Part of a small language model's weights.
Size: 9 layers, width 640, 10 heads of 64, MLP 1728 GeGLU, vocabulary 43838, 72.7M parameters.
Training: a variant of Adam for these matrices, 944M tokens.
MLP neurons of a small language model. Each row is named by its layer, matrix (down: output weights) and neuron, and shows model dimensions 272-399. Each number is 128 + 32 x the weight over its row's rms, rounded and kept within 0 to 255. Numbers have three digits each. A neuron's up and down rows have the sign that makes its largest values positive.
After each neuron's rows, "raises" lists the tokens whose logits its output raises most directly, leaving later layers aside.

L2.down910:120144189118111133104098189067200153140160147133176184114128092135138154079124115117179138132132096131180114137108066098155101104144121131127139123153104115125160176114191091106147128088158171143107086120131127136151079111149101115175106095146083138135109174076109133052194112067159091174197106117111176116091139115093122149097134097147096140164092144106121104183131097110125181065136
raises: "ity", "s", "ities", "ity.", "is"

L2.down1291:172096115151134100149141156204175112133094134155062070191125113091110058088116155163100132135142198121143077146115183170135118120135080143144132108152149118121135126084076119058085162087091140157170179146141148093073099162132159173150127155135154089105065147117141126209125126145111129157107126097111070123095116076119110164127180170124125155180082092144177155122176126152166116101089
raises: "light", "ished", "ishing", "stream", "fl"

L2.down1144:172112100107132146093155086127152120105115166117094146144123197121115138189124115127121135112145140119128101143154137171115148125146122125098189128117116086121107161174127129116142167166116132174086137093068153051108109109142043099108128158154119115158157159127115176087163183108074127102180126138194147137132141101059109120122154165143129157188135098173086177118125097179090183110122
raises: " playoff", " teams", " Team", " team", " team,"

L6.down872:123113115086130116106142098176112141075113050122142106096144128144230116154153083137114106092134119102140108083148124090154102139181078089112106142075117152145138094109136117155193063072111126128158104101181107153100131082157092116098153105121128105175091151106106164117111105103121126070175194130157142143158159084120147155149158140123153140155110122138107091100135156158136183124156
raises: " takes", " enters", " did", " does", " took"

L2.down177:163115141149067124159141142117136126095136050117143127169164042135070138018168156152116117111139124127172101102136133139168196174123172085174152117168090070121146154183074022095121063127133127128135174170113135084133183086145070153163129082130086090071109079123109187091092107103095162049136101069179127165146108147176110171167141056120148162122094122167125139118162143094147141064156
raises: "==Awards==", "===C", "===P", "==Publications==", "==P"

L2.down1242:085124163140145189129150150161125149116144127082160140120127111145159133045127098138114152122156144095098189171148141147122153149172111112069079111069141110148112059109110106147148130176110141061145153048049159121115150069096180140113170109106131089122076116131132166154118144105179073109119124131140114154086107109094123139092158068129144139164178146112075130087137107143178135114119
raises: " were", "'re", " Were", " are", " previous"

L6.down823:180157132059142123115175167148138139122118120135037119119102128114079139094166153076140106023194120089069111123090149106116157139096138148128139170082067140152140132095124177111075161147101118157127166145161168081121113105088142179069170114126130083216113143155127135130160159148106117179103125182099113101114168122089156092105129118076164123137134148105136124131124138173167162139148
raises: ")", "),", "s)", "):", ")."

L2.down218:145135084101129088155222144174079127113144078109119178128120151133127128064111110136189124135133165085090064102159088032107097110122082129113132151145156113089116148129091153121122081127137080073155100164166094113096176108117148129120143189161122151079151134118117168104153130131151159152138086152130154130124114040108133126093157077167106098092106139128178165134089112130047104152082
raises: " Krish", " Hindu", " Andhra", " Bh", " Raj"

L2.down151:138109152119130116135137123115103120118166127180148096125094089144177154000152136132126104072090144170128130124154134095130082141195127131115149105156150149116098096110157126116171133179115066136133146136090145191151130106135090076097118148096165146134173113154134127118108128097116147105103112136117160143177176145161129115154060143106126126142177065184156122172126093113134120148094
raises: " however,", " although", " however", " including", " though"

L6.down367:082147149098089108192114152089071174198071141158128157129128097170165065002087120053147170069173166148134142082110169150148115105109146156139148121152077075126146147127154144113119119147049130146134086150131202127166111084165105122108126106106141086083136153106146172133158162097161077110107123120091083158151135185074159096145174135199131142148121122100104105104130078118140146166146
raises: "rin", "re", "rol", "ren", "ly"

L6.down1394:176145087112152112140092130121174167195145068172127142120137117166066133005124139145073099122094144100182146128129187180104117122141183110129131086122105111073114138105078116173107115091108154179085129154173214127139135125090108150120152237155090072190133144160126141116103118134104090128159082149129121151083136142158087139118129117112110100134119146082114147134123120141031139158143
raises: "ce", "ess", "end", "red", "erv"

L2.down46:139106126135126115109153100141118146113145158157160092131098099149180144083208152109105134103103136205137135123169160110153083152169127119153147126161162164093110118078195150145158093167117051144104125143123131209117082069149080096106093153105119160176161103154165158126139148016087141148076141138127165103162173159127112135133091163133134125137154071175186099185109054121137136142063
raises: " including", " which", " though,", " however,", " however"

L6.down1361:140136112155143127129145145126124119114098119142128157129156119128102131000152114134133117119117152127088157109125148171125115139113119146136168120099068136127124112127130144139158146148129156157146137161144156129144156181189127164059171125095159158166104182093128148171104123153106088126080155137141144196157122134151186133130113125083107118094135181199108105043137213137153123101139
raises: "\n", " However,", " These", " This", " While"

L2.down727:085090114154094141143107077092105108159125115146125145110121151129159127127144172105145147124103158116155115074060212145143201151156136170151099110090123143055090086144079182102131085113139102132143115146152134138116075133114147096123062121136122155146149113176142089123158123134169178074169115090136136114115157116151174159137096141108104056159150115130137106133117113152192165116115
raises: " Scottish", " Scotland", " Welsh", " Labour", " Aberdeen"

L6.down478:123099136152151124131172116156158135150144079131117190160139134112094118000160125162110126115064157147119159120143149139121138128124094125134176117090098110101107115156107091142167112126122160176168122140144149173139120196159156149103173126091112154150112144118102147132127083131133098107099102119151143138156177140120149085143094125122132178120098157135089127100153148113148115149175
raises: " Despite", " After", " While", " Additionally,", " During"

L6.down517:159130131175135137201070191184096127142115101157139099163103150058202154068141163143120115104123137126126114184140109113115145119137140121120093156118120132138111086120094076114137117071108130127155131133083111132088095107091173146111148145068060102095117158157154147177120112113129136123132112113162113153113169118116152155136084163156094108110120103146125141112114110170144162126154
raises: " have", " be", " take", " make", " give"

L6.down736:118117159155151114156112115136099118163155131143158165141140170128157051100120070152138163075098145114141158118112131175162103085098091121081054190116139114132135156108144091113174132120110109108166117118127146115132108095139095118108147099089175119147128137184069171075156150175140114112126137106091148125072120130086148133162114180196164139084049139102113120098137089077170091058163
raises: "k", "j", "gg", "k,", "k."

L6.down830:166209154084163148082119141081137158198155131116103080172115116159163180153150153103113171110104119118128097124078189111164134088144108146144159165113132140175140134151124142116162119129097134120197141141105163151095113151131160122091109124116155130131093142112040095093060121144123143179140184157189099153145207149158086120056179157141108151116157107109105152132161167122134113126162
raises: " whether", " that", " that,", " regarding", " interest"

L6.down1577:109177112058177097158126124055084104133091125078105156085167156161139178000130166136105114150139178117161150120177129146118164149124124121168112103168224120090140136169134123169107163157118132090120109140152122135168069115129115115051095085084129128124120149097122126173109134137163094173157143070105138111118164164062137109120142078149183177108113132130111091154076141086160137103077
raises: "ed", "es", "y", "ing", "es:"

L2.down1064:106109122143093098130179105119092146155178119142143162154151136131097133000146127143121178139068182135094132112125161107140123138118101106160161147123102101118116124128110151121126127120135101172121114157163128162126108154159140170102158126116125180128167158092154129133092142134104103126126123122133156178149101106170179107128119147117109134084108138159151087083122125138130139153111
raises: " The", " After", " This", " During", "\n"

L6.down1721:112097159055173090102181151146081122167154109111125140207075072160153074122131153101099072141134138134106136050100149181125124113119114149129161107093122160184156151143082162091125119076147195120087107102070121141159156167105116075133116127121148148083158139132116136172125149193136103086112049083193138136135132134075184088119133138161115098074141147127128108141164121195134099167128
raises: " soon", " usual", " well", " they", "phy"

L2.down282:104114079154146091146142124140099098161097106174178094128147103146169138127046090101076126091111122192174107147130133093115106112158062149158127110166140158138183141113057158153120201160090095164128159095069150106111078172129090120067200158136143104187125186147151104129074180138116148132194163107092108152140118123110116117163052071142121155093144150143117113167128164132109080148116
raises: "eb", "ability", "able", "er:", "able,"

L2.down766:146058137138078131148117088152171142132125156161150135130121124132146181000119106082156159111143166138115130140155155146157073130111115119057111135080131125130093072140132126160121106114134161105144152097100091127141115085124068081151144145075129171152142132054118112138076123157083143175133089156165126136161129139083111116082169098128150126115130104175129174108136043149154147076165
raises: " are", "'", " were", " have", " of"

L2.down304:145162074058139072102140120076130107142140109149120132123145109116155084000151159102087098063124173141160095141132080143151122073131122046139152151096180095129041096147091121105131114140147164086150176113193108109071125091150102138149102134129118156118141103117071118138122156125138102129137110111175131115110107165151198049160070121102126125148133142109141096135092162104173137171142
raises: " the", " this", " a", " his", " any"

L2.down803:162098118162138076142141136167159104158157107148056135109114157135126107078164138134087131144167054140172070146130118078102113128140108118139118115124121149150151144124109138101078088112099118107138151119123092114137148159116150130112157139183143121174135098084146094154161140087097165132114176105076173143124166100129151152060123145097125121084087093126095064141123131149164170072140
raises: " his", " the", " others,", " another", " its"

L2.down768:097157125113097162140106160144153053116120140161120107130161150136108098067160153101129166127082096113153241131131150134164162133145113159152141094164112146119141171109144131117150142141071100147126223171092121129117102092125092202099134151137142132124119151112118130142122134151095152136175116139159119126157107126084143177119142133180091133155084076100111034148133129131155121124139
raises: "TC", "LC", "EL", "LA", "SC"

L6.down305:126145173133096105155118139110143097122122112081087133072107100130114171000153133127116116129107132129118148103137169130109148099118156122150097172127069144110135143099163175132046135111106130115168138138141108157160119100170079122156123114072129178119176144130157136118143127085140158135089169104114140082098142114132155133102093127163149140139154107167136080167128122179163148127097
raises: " others", " other", " others,", " those", " the"

L6.down332:107069144138121178143137074145105130161156123104125144091077129102153150082160176145193108121164118117138174167146075145103142124143228163162071086068133152177149126104141132143088182071153143152124163118126147141158112129142175133117142104116106108177096124133156166149142111145141183125094170171164108161156131178098095118134073118155120066158160085085136083103093154179158129110162
raises: "s)", "s;", ")", "s\"", "s,"

L2.down867:093174155078122131071102135144143153114132159129073145138142109147110106066100125166116222149149091130167129200104180176173147149122141102163163099191175122109145122142174145054066099143143099136142210145101111147114170097150079123147095109134083090173141116153149123059191112117153133143130142117179100075135136079100136160138124154133144198163118098147105125150120090166110129060099
raises: "e", ",", "s;", "ees", "s,"

L2.down1000:106107139097155105118091095120150112092161119174110157070087106140175115034111114155156116099165150152087164134158208125077104099056123083180123144133178160055081149115093079155138123098108121133117178156112117182096130149174101104074166127096146147076170132152122085175130088128158117153177135146143116094164164100123143066113109126102145093058131154106079146145113108139167102160088
raises: "-201", "–201", "–2020", "-200", "-20"

L6.down716:118087153141129144134137177136126111156138083146164079196145092085150146151146158101136113100138121175071112137116141129127111113179132090069067127086133101109127142039102119159157063108122134128128131109103054141143185116140106188139156091121130051123095130105114196149089195127160120122153180128108074119129195055121107093139150134089128133098060154110109141035095130133109122127116
raises: " have", " include", " incorporate", " appear", " contribute"

L6.down741:120133100109094109135151189125156103095113131157110127099145145128129129070123169148128157080181125146115189139158124141117162192114145099110089123114063170165184078152146162128152124091106097141102161173162093140106145100128122153072160165130150105165136118148142125116152049116142144105142110183149157130120131116129128144096149141166116139092115178146181123142133158152123083061106
raises: "ON", "ER", "ES", "IN", "IF"

L2.down1313:140126134102175130138118134226150155119190145124118108101111149119135125134124106143108079148149161164125060111110099143084095183183117126129185157201133103129126115105135120181118103121115180096144156128165143107144156137146184193085091222144140117158067091091133137178190102119099177116133109098128121111139068143137107148091175114075129121143100111122179136147151145155110136154139
raises: "ru", "ran", "ra", "ren", "re"

L2.down902:154128108100128165117193112164120162222151151143133108140128147131153117000133091114094120118105138093150149112133140111152090131146096161104141117189098098145084113132095118138136126161136106176197115164084078144102156148129098100159147111114133185190166127070185112103079184133109093123100140131148175148199155146124125114134113126116132172126116151097150128074152115153120084117127
raises: " Also", " During", " According", " There", " While"

L2.down1213:191128094120106113111141140140146137143154096132084151190100135154203161049180117137146110099092144139130056114138166189137164200159112160092181152092102106094120097094108128129127109116096124123155179153160128140173111130113128098117106163141115148114132130064123119149073127152108150170144101160173142104102175162121019146064137149164096122099190128170111130181150055139116133183158
raises: " themselves", " how", " whether", " that", " himself"

L2.down1538:099070167151176127150156091102107163084131105125150107138131136145138151064094144092152098096106130140092097097106182030170154092103156165118138081226102144138132138126130144110188082098127162083137057115109141136150111157146099100157101087096091135107127135138105103099105081141129117147124127066111121121128139156125207162088097133110088059131118133110194023106147068178128151198129
raises: " Lancashire", " Scotland", " Dundee", " Windsor", " Sheffield"

L2.down1112:154106147150160111091107125201074191150098069152108162154133129122139096002218128131141141138122165131098088155138101164135176175127107097120147095134083079185152116134124158065137133164097152138171126109134158109141130145125123082122147153109138128123143143123114151119078109113131110097056097146116114162120135136150155120083094148169109153136109142172156116100158113148175168121155
raises: " it", " they", " whether", " there", " the"

L2.down1178:111148212146129143137171138172128129225171121189175134160163116110174122125082105124151124140165159068136118073116148103111178129071140080136201136089167143106159131105102139120148152099169185119146116123169144190149130110134096210176093196173170134131179160196119157174145175164132106105167120186139107163049065128102094133198171110194174121092155106110144158158123129132133124078146
raises: " largest", " longest", " highest", " biggest", " most"

L6.down561:017117164154143187154209117132171137080127161068138214141128179133134122030135129147112071109090147132156150167151211152066158153142084156123150171138057118121139133156147107137142113145146167124068112151128079074086095139120130087075148076088154103130118116096138149114158103127101081136176119124127141122138125137140147039142173111114105106103118078116109099163099125164119072106129
raises: " assistant", " secretary", " whom", " colleagues", " scout"

L6.down796:104123040160071100156089182114131112142137148117176121100112152095171167013133125161170129096115085141085129130120127137161186136196105159103091104183107075124132088122087181108122133152138096111067170160107092087145110074157124120124152163132125113102145146071128160137088076154127149119132123105093101115093133085106109122068130089148115157107111087120149170165143123139132114124090
raises: "un", "unch", "und", "and", "is"

L2.down1201:119108107096157120127107127121120090114097165111115116121154148136180173044112077108100191097155147137109075185100116123119066136167055150149109136126146140112126200133119105137101105139164114116134109169154090137132091162056099127112148101107094199172098140134107100172100142118089105123109172154076155173132153171135160154080109130166117122121124082129128113096173173089145082126094
raises: " They", " Their", " However,", " These", " According"

L2.down1605:091178136143179133184079152162063110173078109134145164070167137093136097079118087153115214093146085088111177110104123113088096141105141127070202168109166116161138185126134118118166097140108130159116143136134139165157099118094119176118164107131204171147108136148145131151166163045201135118148152065111089157106074084130147143138141110084092098113143126126171166107094049100098106121155
raises: " America", " American", " Pole", " America,", " America."

L6.down1435:129135126168098117152162124133133161091122147136128125103177132137132142136118154081186129197159136176138139088092158173111111197090119115158024160110119102098123065133170155150090138081127091141147139101071087122126139111097114123104129124160156130139164107104110072123182153150127103132138158133137200136133106122118119144160124159141124125139236102134110156107119179135110107126081
raises: " du", " à", " l'", "au", " des"

L6.down617:184198099097143100142146195138109125090082083112039123118132119151093143107146153041148106024137099146119127136085163137113216137108193182134115154102104132071145123078152203099121154154097107164130152179136170101151124096086137167103155094093167111178121158139117103121172162111126102153115144163081135086165122099082122074110136127072153169118175113072134100128114130195120133154100
raises: "):", "s)", "),", "es)", ")"

L6.down1199:144084158150139142134133163150133131173129130153128158136138112105124111049090081156106152141146150086084136161157130123160154136092139095092103141073102149126040064149106056131141100134030127100135144093078070108146121122097150118135186126115104113122091163154146113131104151139124145116120160135077186205144106142133124082143126103144117145182160110068110131149110084106143165162077
raises: " were", " are", "'ve", " have", "'re"

L6.down1255:149154193100149143109093075128126133146138154153148120150109128107209099000157181145108083073082167138147136142101125114126112135142138168095149135185086102085193132117157170157177082113123128122152131106133132164127139116148095096075129146070112165089120100119128155105115150136109107106127092079130159121142167111074150105138162132114133198144157100135120139142154161102163113193186
raises: " however", " however,", " thus", " though", " but"

L2.down1507:113121131113104138139181126153111098128125095132133152152148149110146139000173122094113181116103162107070138126105119127148110110152084122148178163129121101105125115124105142131121092145139141155135105182154125139129102128128096137073156096108121212173153132101133117143101157155116086148105106149127184170162127128180164132137144144070091138113130130159118092060144135146126158158108
raises: " However,", " There", " These", " This", " They"

L6.down1091:172147128066144120132138111177116129089096136138136199115115079096105118098162147136132100137119179088092125123114084108089108054123147141234136103147139141118162083061137106148098074178115120110101117124116119140162182121097113138082113136073199162079162152126152070188097111151120115138125144122151092165157096195156151092062193119113124105154155119136102094109137086113156115149169
raises: " long", " wide", " diameter", " deep", " longer"

L2.down696:162158146139120142117105187145136088134146126107104152144145098148082122030155076145107140117101110111143242078147097104149137174131133162118130110117113160108181164136129104127124133153053110128090151147119094108076186035120123148101135152115176127169143106099081134197125073133100159093139127081151099132165148125133104157135160146129112094105135128098140118193151154069089118141110
raises: "LC", "C.", "TA", "N", "SC"

L2.down824:150113150119109081138102154134127137087122153178150082082129095146173158068174146164127097043115099188121158126154113106140098143176134155085142127161154145179123122077157131124147121167112075111119125126096122208117127136139132116111125189097158130161126136139099128093127123078160158095121076131100180124155142132105127118165091163118154123135148073193166129137133082125102108172087
raises: " however,", " however", " although", " including", " which"

L2.down1343:153118118112111156080103100098135118106155115166151165150133197142169121039163143122104141097168123188100089142109146153107094084149145128103135101094154092100117138179128121144092141143133152151078149094121173076127168131150133091118157102157152085125217159142104110139173173058097139156187088090182132191120135114081139153122109078180125143157144106119121150148139119169193143107149
raises: " players", " scoring", " CSKA", " games", " team's"

L6.down98:137139105168159130197139142150155079132089158106106159134153148116107144090149103154127156132120112170144081170100122092178089074126165114129133160155132042051160111140107162135158142160136138141137116153157111120126145147180106188152136058166131160141113122166111128136115141107150087105119114160093149069118132137159142130068086136089130104087140155151142112158108109103167103162114
raises: " 20th", " late", " 1900", " 1910", " days"

L2.down742:087095077135155157173112118125144120113128154119116132046125116156139127115103127094153115117124130108085110142149177153117113107082099125173136149080092138123144127190136128150124168158156138143092089151106142123140113111205121137112081091135101122086124161138151153149134083102108046085146102100118109084090110140134086142180155155134171177105098181128132149124114147158071211109128
raises: "ion.", "ion,", "ions,", "ions", "ive"

L6.down594:167134091122137149120050115088136131125092163062191150118131143059130131088126095137128108140137123144074141151169230116114120206149147160116151125145110146116144081113126121126117163128164139149122150156135137175117129083181108145114146142123048118141093148146100114150092109124179146157119155067114153146160088141121164089153116146177130146158102125217105175130098167141209142099187
raises: "ing,", "der", "em", "ing", "ed"

L6.down1014:130105089139148118118110139110176127133151166093111166130130071133133164143170121093100087122155123100084128115111127160083121175116089143159121153086098131196098138159100151059140115133083137130146184110116077181162122040153113145141118127139052117049123135108100124178163028168148091103120105140136147069080158180114124194121137154100094079085142170091127150125151094136109150096128
raises: " themselves", " herself", " himself", "on,", "on."

L2.down272:136119140113086081115121089085154116124098139112082106114137068109125086152145087059157175106172054169118135153144103166090100161149138134107138100097127126124071146115137121161190103173148135172095030114090184103142080140103123096116085086136110140126160133143097185103172148095147078103071122137137052099121106124158152108174158160125164081096097118123172126158083095028153101125076
raises: ".", "vich", "k,", "fl", "k."

L6.down1466:101112120115089141119130169125148094169146108112108089108131098109071099000151114087103113113108114118151138114155119154097124134160129156097118125154234085136131093113155123122112125169122171133127073154153119136138113117183124153136162142111142123149191120192112124153123100115132122164136120153147096111110101148138169092078162158151108151159091126085163147137159112173147116171140
raises: "ر", "ρ", "ن", "μ", " "

L6.down1238:170164161093132104151163134115145126152099152131157116139088126151155133000117073154095142078136103167102131191155145158182148166097135078132152174134149175096127134100131144114095123084130161137159105097083131113110159172120088106094068158094131089144090121073131150120118096152123100159094128181170158145095105164132124084134084109121078140097103127075119111129079126117170081086185
raises: "back", "back,", "man", "way", "woman"

L2.down584:123157159084133149121139186136140135141119135111100100160113123139105113000141163156129101186155156087156097117134098118128203095127148136188129163139186157114095133181152086108116097151146098159190172161170103121160164126062192150107147091190110150117116088136119130124155088145117133130139083110162086163149155108146108109168144130106098098148125147140115166168133140158143158084122
raises: "ish", ",", "ening", "en", "ens"

L6.down962:129136153148139107192071163166081137120125072182147112135140169042180114022178124119139088147079119131136112172104116110098130148174178103119068147103076144141140119107110101115115096080114166117155155116137102143095127102110230147114152126116072100126149147126143168161108082155101161144103114126195131187060156124108132136136050090151104129109107094159120119081104110143177129158161
raises: " have", " receive", " participate", " appear", " spend"

L2.down73:094106153129098102098182166162134125128147108177131158153166168122144144000159120156170160135129161095079082110144143117132127146100095170168179103134140107113113104162104124098136127137135109179118108094146139165131120121116117149085151144093145157152123155120142131138098174188116100128124077132158162139127139158084123135156120162088107110079155176186157105109172136152165152138141
raises: " These", " However,", " Other", " According", " They"

L6.down562:154085156118156135113145102135107150204106085153108170101104139076119144005098106126114152137088135136126148107134133103132145150122129138133127147151088143100149078144138122120126150128148171159140125108105164122149146204117176117081105089100120141103085152126166131089103079163085104113128126059132124154180197118078111089124095099072170174150125180115091088162127108158119182186157
raises: " it", " they", " she", " did", " he"

L6.down1166:093023196185177115129128191154100153144069154158120129126147092111172142135120098177089152112120149133173092128138165143118111114105170073097110131134160138155029112130061071140081141093115098114155130072150103098149131097086140129173145099131142093177115114144166146156096156103112121086125188126150122188089184121096130120123142097095133117114125111131102147148097117145154181138113
raises: " are", " were", " have", " themselves", " indicate"

L2.down1034:117152189101111144078174127118122093109145131113135138155145120103131120000178115119089168126125151111119120121125148149119134121141094133148190133089129073145174114139113128120135165158131140170111102164128112152147153144112102143058114093071160154178128112129124128197139117175088084113088062106144137114141121188159130097078157151080143110107181122144080106099141136119115146105093
raises: " It", " They", " However,", "\n", " While"